Weights of a small transformer language model: rotary positions, no biases in attention or MLP.
MLP neurons of a small language model. Each row is named by its layer, matrix (gate and up: input weights; down: output weights) and neuron, and shows model dimensions 0-223. Each number is 500 + 25 x the weight over its row's rms, rounded and kept within 0 to 999. Numbers have three digits each. A neuron's up and down rows have the sign that makes its largest values positive.
After each neuron's rows, "fires after" lists the tokens most often just before its 100 highest values on Wikipedia text that the model never trained on.

L2.gate361:469475499488511531560521475533523507507518493521501484492492518538521517495496499467524497512484489448502530467478464474493546499520479511517521525471520451512516527466468507477562537479478482518496538525485529518495503498512483469494474521461498468490532500523518507483512484457503468494506532464466511492499519475530494501483521509521508505508458499495485464514491507511488475492498471514479487536511511550506464407482533542538484511500524485478482505491466517500504472519497467472568529484499544487509472481484460489513513515521496491521510480446479506514519505520514533504540480479435481557489526457508503514483477498513466548503494529514476469489513446509456532505539
L2.up361:531472476489509485507528507487493502526531507526512495491521512495478465509500492521466509544457430489467514519509513486507518519468500442500488514517493466526481499528553502506523465498481530479510497499518501496503446460511490512471475513530503503459475515509520525511512485531470545470494511527522548533524466502529518475517455473510508458489507471486469482593472505513489528531530495475496547505508507454493429510490494501492488539502537499545517500487516518516489461492513517494465544489459450545532480500513521490546477479491483473502503535473452515523527496483507476500498468502510499513470524495499488491521484525488545455475503498494455519536483482543486497533487
L2.down361:499484474499500521509493427518498523497454510525520491518482517514511489503495466458501493500518495456510501471471466531518479519486462525530492528510529495534458508469486513487486529542507488499483494482514514517578499517535496476561512492482494468497525475494505484506497488494494501500515516466455498447497549465552470496457520531503503506512469541514507485510527508500478455539467504505465503473479498558522476500487521494547493491499483465496507528541515491519497450516497506504524516462552533492461513525495474539549516500491489491461485475478512491508524457561474533499510471484453530548495503504525498506456477529499500568484481505495500484475521489523479502486535
fires after: " |"

L4.gate400:514493482492520467534487509496484470587460443516474524472529494525555493488497542508480503478520486511509510473488492412454492471498508494474571507502468505452490513507553482495484480511516551485474470523518512473485495488499467486516528491474483498468455510513488476463453489487485499523494450478515507519534513481500518499466488464491489517499477489524467522486485522483516470504477513489515498511493529506507459545522503512503503491541479446523457525517495515530493529521505498525470503541499468535504525485475485480526498513472467496536497528502495570488526522477486503487494524491457495487511502463483519521519502508508506500456494487487476482547507503468530497535447
L4.up400:511526463497515519524491458494503498506497495537485513469481476521493507514497493549491471506523526509524520432419500486478521470509467496470505518480548512491433546480470497499512498513484494509503466504485501517479515489486450479491522507506480493524516488499471501458489532499488497504481549527490522529482541503510496541460483456508482535472489508472469526486488522507509535473487477492488511516482539533522498492527500505530494487521482463478547504477549467509562481558515481529494498506489481536485537533524497513493452449503536477541508502439514500479514487503513539518500479478486503503556498535484510483490484501518448518480456518476461483512526485503537524547518
L4.down400:474490525477508501487532495484521477513518502485466513482534486506493494520497493502493468497508478481497513500562515525573538499473528507516458506474533527519539526457478519489551485472496526491507517504511504527518542536487549444513507515492507523500535526471485521507531510484498566473532526527496468503488495507501486482515507507546508507481500521483530498509497503497449518517513483557491451537477519520487474472493463491485492489460512527517511486467522496452470451518480513476525506517497510443502467490508505510523490541563492463432471487541493444465440542518491508486556468512496471521497499533462502519509503487515491517504496503512514496464506528491484517493477
fires after: " Vi", "in", " F", " f", "ine"

L8.gate556:535502520495509496487512475507474530539510515547493482517491520512506476492479532466556490488467505511530508502505514537494467559525491474459498542511497517479528483520491538505499456478498506475509474517513491522471466526507524502475524525472558471503506507509492489512500545450525477478519505518522478474519536497550526522469487534546466531518507522495503503536487527509504466516524509516472509472535502490547499537552490462478519497487505477504540463492499530535487507466472478432539511508489463493495483495537535483506487472513510546505513522498516530476502486534475489538532556448501477453483464537500460480450483513512489483469501497455505482472480499497515515485465
L8.up556:481530545485511517505455510487528485486524484524517526507495509517499521511519463544503509473533487497508522473508504526493488536475480505501487461506491542480495469505494504506484476486499487553542504483511505496498513491502564466507458486510523511461514473461509508465500511479490456523500423508517448514517479472517460512477513505460481487477475505507565491478468510523512499453519476540464480494524480479478527421469493486507579474465477504510549482506464504523485520520529537521521464466483533519502493559486474480505522508514515514457493471514501473493526495511487518504515497474467512476484495495473502532486465499495459509489493500457476527479513533507496452541532
L8.down556:503486504534590480524534504490472535480509488524504488499554523462479575516493500485497510459483523531485491496491517445507505491518509462556520529484527491527508475487497535485516500521501482505483488490503493470515509517496456518462521500470539492492487491510434509501526517498517473487487485520535477461450494475500543501497513523489508457492485458512531485460478476502509484447490495509506488540482494476514528488472527495538448461475492530507505490462494490446520499497556491519501529520530501462481520458520474502479486524427503485537464487538499518451508497519487514491486526509473517511489499522525526541494476492505482536507491512504538515526514511488531480521540
fires after: " ", " M", "s", "g", " D"

L6.gate281:521500490510509513482506513515510485525541500492523498492509486545536492459498528503490490490494517458528528524507460488485487546496476487493470512484495475543515477520518496529503511490524517518506489542484495521513524483513493502498467517501524506443494477473497496483530502492474515506543560498509517456490494477510487470474511470469495465501510438514512454484487469482514470555513461497473492512507495494474489505503509527505561526478548494512490484495509527458523484472454475519491519486450486558523459520535512494537493463470477522499512544424544507495500510488445522501501463509522486508497500456528528503502473505482512527503497516534523460455399502482533497495500
L6.up281:510469492518497495539478508529455523554467474512503503513476476506530506526515487487528518493495488489540516474483530461536502502509525459482530507495477439509488498521487502491510479489518526508450465503495509509513490447496505486542522494513510533499539472503513502521509542489511522506505444510506512450539468497530460488482482462474507515498540490498563476456472543499514552499504498493519459535517487509535491514496494517538517505524477549479514493514545524445514514502430522501491484497474484470482502515517490462506507519489505479500532498488528504476510536511520484512489519489522499439539563481559490538543490458491509515550480513520455487482468477476500510516494
L6.down281:526517523515489518508475498475507525484500466515554518481525508515476491509531547499490503496493479487471523490520481524446471494491439523511511523524510521490474456484491487493509469511499533515501484502540526455464495499478525488524507530515513487556448453476495505475488517503516465473457464474526502537485480495529502548486479484485492495510496472493494534515544469511497530523518478520508495482536518528535493484512570498483532473506457529500482477495477477492464525496514502530490494520510552506515505481463493533493545500476501522523495497553464515511416497503483482523420490511490532541538515467493509506464467517484510533525482465501503501485554471498469519520512
fires after: " |", "S", " C", "I", "T", "U"

L9.gate98:517496515462503511484502498487484493478543495483503518453504490487550503505497481540525436517462489465513481479475497495489485495475511487469486523473498488526533428506491477527523477495488494485516501472435525540498520528512449511500492524531511489485463460492474499468535536495544528516553467494501481503501503475470487523494471546472521531450494545507461474486502464524474541509491515509484480550488507468502468498489471479542507503501520496559484510477491502534499441505505454492491520544478482549550514491535519512504485519484508483498507483520519511495555523519496507512473496526495527514483513495485450528514520484470497537523499482479540505531461451532505486487467
L9.up98:507434533523489482488499491523520551478524480529457512490513507470494524518517515487491537519473515495508494470535506499478463459459525428508503514466526502531486454514526491540478500488524507504522537569490527495522528473514498490482495515471529529499494498496500516475479527534474503542481488506500503462493509507540504511508507489503513495465486518516497495473505482526495476522483546538473528484475495519484491523507486483478517489493512478455467497522483437516524491485461456516477526493513486553470489447516486516509457477477481496476488533513474529459512493460496521507489517490450508470432469514538482549497539495546530509547539509488528492522498513544502515467509
L9.down98:526521484519489518557490518502480468491523486447452525532501456519519481478536503509506501497522522467530491468536534487502513528504516460530495495498491463551509562492497467523512513508488504500527545513484518474524491524490472521491526484506483514513478508499510472495488526530500509489485496461532504517515513501546486492520514515428520494479515554523514464460487492495442530519472547513490518488487521492469499525502521471543495482478478508527520472499474501478525488528505477493521502525502472503496494524513523440546482535505477467478528501472491456487413582479531521488467518483478477526481491517564516521484509521520530481508496500500494498503475505459503484503477
fires after: " |"

L9.gate348:559451488511506517532499476515485522490489541507521532469521516492509466515520485476497476438522515521495438478475508477476501522500484486529502511508476476491550480501501527484523502512507526551528439544505497526460512540475456501495518462506479537512500492463450471530537541474548473537552432515455494488511521486500524465515480502465520481487464477495510511481511507483467483503496482502497473492513482547477509539483503490504482513505490510534509469525506526533485525492474517519542523528457508521518453525522519510517468462457508506511513498521492503519478486495490532518535528505468513513514497504505512480495512521568460496486512484463493503492547495484497526498546
L9.up348:508503493508467466515480461516531510520485500494534530521480481516508543532481453528496511480484505553507506509525544509497529535480511455489527473463506486524510487498512521502498519477544506477508491518500503532503495511519527526479568505504536515541481522526523517538444520488519504529468486492517500473450466495489521500458520528493538494486528509511506512527554476478510510425518502443503477530505514507494540467476528423496519503495508540511488527496505448528511506497507542484545513528509512522513541498537512540472484496489449528490513513466466492476523508493538492508487461484532445532505494465472490478501536489486500506483503501511475499514467453539501499476479
L9.down348:530508473490461489523499478512521498507532507495529487502524488497478480532499518470500481479486539473523476508505501500580508514534478498549508507521508467459509524510471497511456519538501469475474478480483488493528490529478461480449486502507485513496561498532491496520532543494529538512525503514481512520526499519519520497444495478459484458464438504442525470490520484482500457487495487479520483517538498519510510564467469527483499514505470511477497533502471513534482457543502514485542562490507508449479505536522467509536526445523488487491494521534497505480496500465495507509494482518434480492498479521508473447504461510513527501521471511469515501533504509484477520495521
fires after: " ("

L8.gate177:472498535500532560502525531490511482506522506484521504530476472481524495524510536519539500506455473508523544523473509506470481533512526459501531511497510466502504486442500493512491494495512498512461510457466517515508507506453498496526512507565543512493526471477505491471497517539500489521524476505516544480456474511528505469482482493497478481490493519468532512478537498475436467502475494533457493505508491487536521466521491479467477516511453476491522483550491532504505453471483477540521518513514487529462482515497515493501455471491514465536550471495469506491501522485476556510465533545485517552468505505477498453489520507509541507470466460494480540527480544482496496514509
L8.up177:516529486474513490505460480454495495481514508447486494535503504488489505501551471488543497482520504464431491539498488480489517486465551480520472492505508504469508496476526533522519514464494547511496506537504531497480464531517523460477500494467505510495496525542497519454477477542485499530533483526495478482486498478531526478520532553489525537502449521450450493499539532507507437489477451519484462527516527461515463498468457515489531495521476491481503517508518454499525493482476510515491475498506509508481475489496509517522463555528520490505548472535513471494483489527466515532490507501478478489507528482499497456494532490494522508515511461524497564524466501474518465478487
L8.down177:476521501521486491503536512505481500473515512494488507468500487534512501505506484526482478455483521525544536487523504463561483486483506503489450490489522518519529465510483457523517516474518517487483526478526487522615460514474466452483423505538525464519508450513488505469514500501504521508467477481484493500487515481491520502513517479494458505567478532533502475487520507514482469505490491506482508471508530520515497529454528458534475495525535467487486474516519518503509471521505500488542460490477501528500554483475464509515497539507512487521498495465483496448501451468514545494504540523491513485478483483476523530517507504528526459492491515546512495514516496520529505467510
fires after: " ", " a", " of", " with", " and", " |"

L9.gate43:520463458547544469508528516497484523506505528530485498505492507499489543502452477505451473424471508482492497448541493496468471520509459509509498484486514514485498512543507527480510507472496459511493542515510482513518474489481510480481458467492517452511452508497443497500522517491499534494561478535477495476511534446497528487485501476496523495476494503485478524502487523459524508526491504505503508517513483512483486501521508486506509538492483485496558531506556501492509549531486500518513513531485504479517479534500471540514510487491510478488499503510453495497558457478488536515488516515498455454463446520458499499517492501458553482516493490468485490453507488468547533508538
L9.up43:504495490475452498536455482523504487485522507496457542492493503533494528526475541501475472518499521526519503505524452530463520483437486501477511474485487540500469504497472521500535506509476517513508524500503513469483478504485488513486491496505562513526479526475519495458518493461493515530479539541543486502466468495509496476533523532504492499490460456488508517487484471525454476458496517491484487497473498521485470476486479516535523514521498478450509501483513496489472484533488571472452534492437497477533493491501518491530494453511452500524524476484524510444512507473565487500465478437466490507486482528472465500519505542503497495488507504519528502499556528506477482471530
L9.down43:501485487507498520519481479499474475542516511460491485510497489504488534507488489510494540500485516457492490486519497440497432516516486472507475504462526485469499493510508497450486477481498496529515501511474465504519524518484483440497454527478499513482538512472478544454488454508523510451523479551481533514521495463492476520474521541549531518518536518517486501524532496499539499471496478477492505504499485514468496482484532490518498486518478519514506536472503480490501498499517551473526495450484459515508523485463465501550531556508483488484456514495531506474528469522541531581493476518502517508469480514470512498494491485483502513524476440474552491520518541534493538513534
fires after: " ", " |", " Qu", " O", ";", " comp"

L8.gate151:482487488518469496477486509515461487523519460567514452467548477511517508521524537523486524536498482470506514454515503529482487492471505477532502506510540541520521524497481462495529499508495502538512503498480489514466521493499488531505516505494533517516516493515456484499493465528539513496525499516506468486464513501532517511501527509525511509505506451516544518487467471445530490524504508511532460513469506495510443471511555491542506455497511523544521468492510494492498506464503545502534523577521486470485498527522474510484440541490495510525516553507457479489497508521483482510472529496467475508507464522514482455507537479507491460486569522521533466487508470464495489495503
L8.up151:500506488465443495499505534479495547508558509480501523468516528494516474522511459467475492507479501474513502491463500481516471502468442503547507486522535509482476531446486507503508476481480481537503477523518465473482505506491522510508545512491535508540505470498493511546462482532505513499484490510517497507483540486474529496518474474464487508505476538524541533483511483502515448499522483464509478476502464516444499484508502505497477510448471528452481439502496473536510466504487498484488488487485547521539507475515496509498471541508473473590474500513492538479499531510536482488506451469481467477500468494493474456471444510489474488459497489489513504492499511493458490519531
L8.down151:469539491497468481470495477488477469554505539485510445520553518495489488473501509451473511472533527508551477487507555495545519459500482487487535495540505507542473476477495505491490510483483529497506509473481474529482473457492515504500496491513483494499452522511493514518504474531470485479520522487513494501479496521534489456493486522508502545501516456477520512520490512518505500475507518555470495502492512503457448502501435530526501511493481509514465467498485478467488501500477511478498462511496508544490497553553463459479494521510506473532495497515495491513408523515478512485470501518489457493529511493450483525500492472548447475493485551502469482545492502502505499491532
fires after: " the", " ", "s", "'", " S"

L2.gate369:500503476494455518542486511505490512535478480511542509497477487496531480480510509495499535529491496476532528494511521528500487472516525487492478510516523500536535458479475573489455487561510492493537495522551492537482540516460479509499501472507505464433476474500488508513513489536473473510487466514465507489506510487466501495454491446478497461447544533479507507498463496461502465520486482455444476555504518474556498500505491499473552500541534506531517469501501486494547491497525516541506485498529513521551501468471498487520514484517471493544490477521541495492526466493486537497497491511539455514499503470495460512481476526518483530510458497520494505481478504511498519501525
L2.up369:547452545497495500524493452504442532501522520502529491486520483523493488474504499496476484482504522459521505512412533531536502431502463520481489522491500523529485486506462500480484497524497516499503511488496480521511502519507494489486488478518492517490545518494517493528488461513485457543545511485488447524506531500525486481466488475488538479502509529445475550528498517507544494503503503488521504549564523516529476479542462527517559489454496550489540520484533530485511486464531479525543487508515500494511517506473537494498481495490543478518565522511488477490508505514524505474496499517507471499491508519487497499484497515495515504476469472454480437519493510482464501498508
L2.down369:494509507493492507502496482511511492486481534475506448529541469535493507503507493522510504494518466465463511534508537510540480453452475522510460500483517533487505518498504528462485497572514491533525535478520530497457462515527489517531471461485474511476530510508506530503491503528521511555521502487499495505475555487506457501481564497480499482540506509518485502511459453516541502483457491460438473494473505554518509522471495504534483466511491534499505490467502494478496524481506476486478546459520496520463513496490533493470500444470522445478508526502489532575479472512499544467518494457497496494506481491497504497493516476470492542492495485481525505520480515514467536507483
fires after: " 19", "20", " (19", "19", "born", ","

L2.gate510:502551529523493520511500474532509485425521512480500503500490501513494521512525515514546494530487463541503519513465474468475465472549495510473514506469509497502531485440510505456509487505536488482508502514467535540540530531485527513509484474514508512472506466494479508530513499528502525469503423548535474510501492503470479550498494461463510529472517523482489488462483454473527513522491525522537537497507479489524485521546561475494493514473526508514497502482479451522500517489501473492521547471479503512495517495513483504525453501546511512504488488504524484515508457513524560486513498491505507528512503439488495484431488505504485531501492484508506534469474477466508541520468
L2.up510:503512552527492513521505543493542522509508479462533499497476480491513471476479517493524503558479449542529486481477462474495487515460484482481526459540500495476513518495547496494460497536516480498489515522492482513514522490473479493482487491500470466490501513511520544506504533499490495495513566578545494499464473519501488506544508512486514520494474545500470490475568496534486484453512504510502503502506462513513492518557509507469492467507481475530540470500480475543478501506493500473541483517504526523521514489496509470520515515503517503520472525532495461518458502521508519508516480542482527514556475484479529524479503534486498468484495516551476550455490474495474537486446
L2.down510:536472506548483469466518522483496497520519478485502519517513497479484478504470460475473500483518525467488492475461481500546481538518468489447477457546491493491496520471494516485492534492491470479530486477518526474473501486524482533471499512490486458489476542537517518461510518505479497512503584498472505488524518501488475462501501536493512503486521480510465497544504535533475498498493496501477518524476469555490508490483490464478483486481475457496512496510545508532535456515466550497503513537550509481473517504455498505484498514446478519512496523507487494490431487501496471510524542491499494477480467556566509495521517502485536480463479487513551514540557510511491495485506
fires after: " |", "mo", "W", "\n", "S"

L6.gate344:467538505523489517493529522508544498477479461490502526479473503507535498463557484505474491482500499521507462515468489455492504493477487495472523490521484508501500426541542497498474504488497512478479495505457505536509507529490489511537478495484523486489493515510490461455468499532492452472473484511510518503479453512503487523458511499528490469504497524480485498475471443487495544496484521501475506532503505516525529532492533462463516514536508489467465502465518546572516491500513510514536507518576486517451498501494503516511487525493537477500449516473487514524506509485521485515497532515523468509461487507478428481460513526517462504472493469464468443480474524497538506525483
L6.up344:480488530556506481552517546474507465460500508495497497485489466484526527468575512490466471487509519498474485489501496481499557528519513545508488509549512509456507480514533488526484516507530528475478443508488488468533491510508510509511460497523449502535498531499497476467502497515471493532449520476505502510502442563499482497494490459504515505509501537484507509483469494518490512517509459493497581490510465521515530505525518510492457473478519479504536506507504507517527466531506526468524517463511470467468525495484508490539494527480495470507522531482494478482482479470530489537509516493522499516546454503519470471463511468516484502551490505491484496514521535445507464496469
L6.down344:507476496515489469531485461472480525515527556507477498490510497508516539501538494512495475493498516445516469481509530540516497529502528516524472529493536512534504501493430481548476497486490510489491496466541487497487502458493542517456481490532507477515515507461442478500518484492507548543490516470515518503533480490535493487495502494482493482531544477544523500520524534461535429440509520468522516485505501508505506534454486529478501465481507498483542524500552469477509478517488495510468518484492525499498489441463506465492475533482519510494546480509458477512521480545482499497464482468520486516536509551526496542545484481514473481501505493486502494527461515503485483470486
fires after: " ", "\n"

L6.gate148:428485496503488490494531482510499511474469481504478561532490503478542550478522474472513525492540525504515502504460495468551490477464456488521467497509554513492518501515527491520492520466482497531561475512496505546511487505531524510502489484452511538496482486473490451522519512530579521508452481497500511518479525446527501478481507529521482475497491518475519524492509510518473489529478470548449484506510514525492529514478496493504523510549467478480479534510506503518488490501499486446521522514484493499491509503469505561490511537469501506496472478514499499483485494473512542508508505497444491473474501483471512447511492522491514481510535455500490531483484538476514442519459
L6.up148:512500505491520543505503468470503486505509501475460528485475533522490477476530459458522545522504467518487521436467454512525468489510543479453492521473513504524497521495477532454491514493491518506460502446476515517500505495536510520478516499520506542471531530458471495462527508531494540524518482505503531527486476491484513480474499507495527475539490518482483476503528477490529493476471446493530503510498527506505483499467475508494515480487490505506548489499506506482483491512456480456526464481455519526475477569497484491507491529509531504488544510460511503497517461494511532534521498551505499465501536528510517485553528487511553481460499516422491520485518449532499492504518
L6.down148:533505526497486491542485509509548457481471490442485502475458523510506479495494509504483501460466504477506488501502526485460480477486536525502513476526484478526530481492485559482503507548493468544506535514522490537516502509467535529517476555487507477497501451526496507461462486550515519520511477506468484480479531486493507500497472483503475541520507513490514490484519491489460502524522505478500504498522460453485526502469503498466430500479466506528483512507532517529498491477456451523515521496521489473463498548481543471500484510478512483476500514477479537496538502546463520459571496501509521488456509499494471495530517535526546526499461515496517490530483482545514476449513
fires after: " ", " of", ".", " (", "th", " at"

L4.gate255:520495465452502435509529485515465501522514455495455527501515521494482506467522507469527465491500537506482458544542501529441471469530531499519497532492502529521517483496449467460510522481532520492521485502463494494520463525521539512500461516509536499516501514494496515484549522516469483505474497472486494523501510480491519499492513500538513492477464522500460501489488447514460465512444523535554514506464511492498524519514489514474540529496470497472510532511510516519496485456508519464518459531515478519472501534517523523456503477494470531512474516533455492542488478519497473527496500539496501472488507482498502508532486465487515433473544468489490500476508555521491480518520
L4.up255:504503454481459507486502455506504462488475483529499563501499471484515495516513516552478534506522560491543466465500472440465439471493480559550476473527521473499499502520478519439490483519516539543524498525490526551482475428529498476531522490519485501521515476492457519493500540525487539483494539474493508515486488504488474506534507523503514499490508509506537513482523532492529511491486539545488483454511464503485510522501438472516516506501490521502529516471489491508526522518521509469462500496487463506473524476484488484525465516514501483554488502485512509500527486492496485485485504479489482508506482550475499507486445509482512514494481534485465493489465526518514532534506
L4.down255:451508455520485521483531510514482459460428472515535516486471489512517479529532483525496549473492507482527485464505536448494433509466494521484508496502510513526494529551500505458467472508535516526491477512512494541499445480450502475512537482457507508487507521515526538518524548481502490523473527480488494517484478533511501498513477525498512486488523490484504497525513496491547516480494505526459485510498465488473516491477456493492524488502479488517519518527511514527504521511529483501518492495469462541482516488496478500526538502459552475493510522459527533458547479482474522460550546499480539510488477533516525478473530517465484536486488468539519521502482506485483512544501
fires after: " ", "\n", " di", "s", "act"

L4.gate89:530473513504465478502493450526482494523507488466525500509524520523468491498505473487468491471516501471505466502462502525536486470496487494460536520556489508500496475526489480492524545512504514473494496489465551507517519488492503525451493508565515557504511502472503512504486487455477519542486520490503502493501472478582492478485488512522524484493430490434512492483556529536515461492455469457577487461495494520506490501511491456514502547497498504454477488505519503533505507486510496525506502530503516495505526501514485484488486500507494522502503548472484508484491518472542510517510534491516509562495508488531493525528535483529514452530480508466504504497556478523470492500538
L4.up89:509557462456483457521501460495487496517527509477473506522507485530489508512497452505520515498481524506482501510488514538520517498572467492463499511525509484472494510502512497479465534498512519539489471527456524513472522531466508519512559503520432497478527480494603487502503479507502509544466478469451529478533497489481526525485478473454506492485532492451523484482545473500479491505488526480478513496478508490465522515493517456495533490497551515506442512498502478496478485535517517515537515464475527508490523492504508549527524510474527546503523532501460538506518531495471480502468486511521508466537507513478508485508491503515530509514480479476490464484505467521472520512519
L4.down89:467465528545487529511530454529494516493481534463478524487531487521488484468534510473491540465523492470500481510489523480517482508464496508542523578517491530495492508493504474479486509498497520464505510453499517494542507502497480512527459502545511498536525490495476497483575531479493545513530512524487520490468510505533500567511512522491485534497473503550493522507500524534498513527484472508439491487524508497499496529503500490489474520530522510453502497495487471545493505503483513542481512463463482525483539543493490483480482458475455522493510504484469485502464473488460515502548483512484499495470483507499504504476429497519531529493501483550519478473473483499449483492443
fires after: " (", "|", ",", "t"

L2.gate108:533493485525495547497478479512493451455484505504493506481490508488511549495506500530531491487538520484495482492508461493488485443509477495503508496464523513509468491477541516515476474471577541514475531555476478556501531534496495497518520472478506504511477492453500522519485499504504486489491501519520485511490479494482494531483497521491509499475489458506489468476476530443515464530487499467491473529528469473470424481478556502480532507496502501473489502506479504503507458457455482499507525458518507494484517481487523528506510505508490525495513501507504486455488454538490486495511490459572512545508498475480524488487529516492515472477555518521468553501465475481532550534460
L2.up108:468569481502519506510538500442443474522489515510493471488538470503509521520512506484509575533505479511503519489530489513541527432514470471480520502464493510506516487500503507526495512591501496511510464495519456489481499494517456500492523478494470494486485485447498511513499483532475486474484501463529495528511487534490508483496494556483472497484527500567490517479443508582479521521476523540496496496475506483521460518511524511502433515509518470484516535478484449500492499536487456489485479473506483488500525470497478520469500534454524483507477510489502484519525491534524503465512519528490476507497475495464461501535513517502498520478500493504488495496510506502490532470516
L2.down108:480527457471479500503464489473475485513507469533521422523502522500536449534457457505482522510540542451555528527512506497487493507496502492524448512558535488496501524492480498513480506478488445512498503506497496503478508506492471492499501523479505475466490544473505519509506536535510487447526521492495502473520477507479511509467500509497493509471475488548496481469487548520474480470491502439526471531537488508494480452440489519510473513509493464447505547477474517507519487479540476522522481491528522475505463498498479515481526512466499473520509507521517521540491528508467512495479500510488485523459531490506484479503492519535494568557507499483527501505487482511531539488514
fires after: " 19", "con", " In", " F", " |"

L4.gate155:494549479522494509492533503518496478540513446481472523506520506514531491541489508466495514446487470530525501497540500461512524495516515461489490463513485602503474515488501494506510482484513507479507493497504521489501543523508496471511485518539492490482501473466506515526499476464494504543503494480472486463471504544503534522517540510502523508484465473429560563484526505495467526489508502525508520543479480533490465520481523507516528514506493519449519512485506504545510471489523508467471479531528475503446449470485465494510505518504532509492470528514486494510526534477506517516470509477526534519447474472504517454472486502500485513475520466490455502478525508462488520501533
L4.up155:453544479510475487484523517482486510458490494512494485474501489496482540536512520508482513545520555518489521520491486471504505537517509498483509455510491525456484538478492497503480525468545468490496477495492485493504476454516486509556487471487506540504500498524479484493519509555531495477500497489521462478489480480540502506495521549511563545495523501536498513494509476505528516540542481484459540469505482487502519533512520531517510524475521470495513558446449471548499468486486508518472461459549533509500473503458524505501538526474464505471514484454507497499505467474501506532474519495533485485504481499470542479474469453507494504466502491498459473516482460530490516545487
L4.down155:498494474516481531519499507483514499519538500523507464499515496502501535510485498469498490479500510530502472521472511504534519481506498539552542469506484526493521566523483482512481504492511500470482477502525531464536493482532481507502527504518532487486511493489520504555506507459487503523471526489508485456490510502496478473515440559489494499537476501470544509464499504516514507533484485526506493511514475531483486522505519516523462513508517512466511496462534507490533486475510497497500467485496498519470516467479491513523548499497544487479498540517504515525468531462508489550402522521571530495469500413554481498455513487559480535518512478502460511518481518492508518484525
fires after: " ", " the", "ter"

L4.gate194:505512496494472550499487500535516508532521501486489516493525502508489500509484448521466446462498489507523470469490501518465505468520512471505494464459470507498485462523448510510443525489491469456538478545469494542478525517498473524493518550530520544483504456504501494518494511456516461551507477493449525457516504514511513502525482475524547513499480449465493517489520469496489487490513516519480508515576471507489525520502532474534494498540493515519493487489507513526498522447524495475550518541497479515471508516481492492507489477469510505513458487527434526508536466498462502536486479504510496515490495476493461491513517478478537494478513505514438493510477500471538545511512
L4.up194:490516498478472514493480530505493481517516481549469502440505517501502511496513464482527486501485476505477507525462497451479523546503486503486506494465498506476482496531513491558487478459516484528535520478504523527471482503510540523509511507531488553487431475532506501492548484492457492539476472462531470520497531508510477481518500555493492519445497516534543483487504483526477509508503550520469430457468497512497532520514490477494482501461529467517490483475472513521496482491474510472470469522485472543476451503486499488528530464460473489532552501565499519504484509489527520524513473530520462500476484512506500516460489546526481497470496543514506506524503469515519500520492
L4.down194:449492498491459461525459498506490456507548489543436510516507507532532515527491503531499485506509473495477519463479476510467544471487471493517523484521485486467501514506466515493518497438478462482495532517476511517471518524512485444477522491496502498537459520539526524514495487455546507543517486523484483446514520519480517487478480510529468535519481497521498473488527471509520512442517516537501512490536518493476511511543543480500467504495528529520485498482529510492485490455490464528540517545493487482495500526487476545529473461515515520508493470479487493514509524478456486502544463528510526544519468522463514496446509496494491543467494483479525507505513533510472493542485
fires after: " ", "lan", " P", " p"

L8.gate427:500485506474482476495483507491501479455486487478522539522490521527537492508472496458506491560548481472512478521465459440474444505496513492499490487500504471496474489509537527547508474457465480479506507519480465539506474526542490512490479498506538516492514510482490509464526484497477491544530470541468495454522503446531514481507496529545505485495538469488464482474484490502487533528471518539449487502508502481475475502501491523478502532489531506441511468479497483451534464508528526504556499504482518486476493482511474479475511504537511530466482521513477516491474519490526533515487498526493473533473547448517480510472508483458489519494469469506471486475478487549537511520532
L8.up427:535520487459455483456463522475451501502464444486507472483490487512456514572505471502528491495479461517483507481471518523508487519469538464526469487521571498510493520515492530489488512486489507507513508507480516507494502485497476525502481511501487505497499492499483555477501472489487513519531473466468500557479527495529521480526510513508474568482476513541518483492473474530488514515521515496455548477482465510471425494526543529473486499548510487529490484480517531507513495470464496498521494494455449511532490536497512530481512470495556517523478506536480503517523503507504504459484535497499495450475466514500514492509503494522519455530511534520514511483497481439525496504513
L8.down427:533496514473483463510529522517490461489480515493505504491521461476518509528496444496515470485446470471505492492476471462508551531500517498464517527475508471498540461490506531511550562520527495488523495448488490491521501546490509520532509496516464501502484494498485552517488491494456490490489511518506533456526512496531537500464522540516506500529535474466471521501490536487525489453498495505493485489461464507530540484471510486461503490506503506491497465507566475539504500486504544498524521491490482498521544511542492504503538512506436511480462505494496518474498480502470596552493535500465505513483498485510508527494491488505509506487507495490452499454478500533478524489547
fires after: " |", "|", "ed", "s", "al"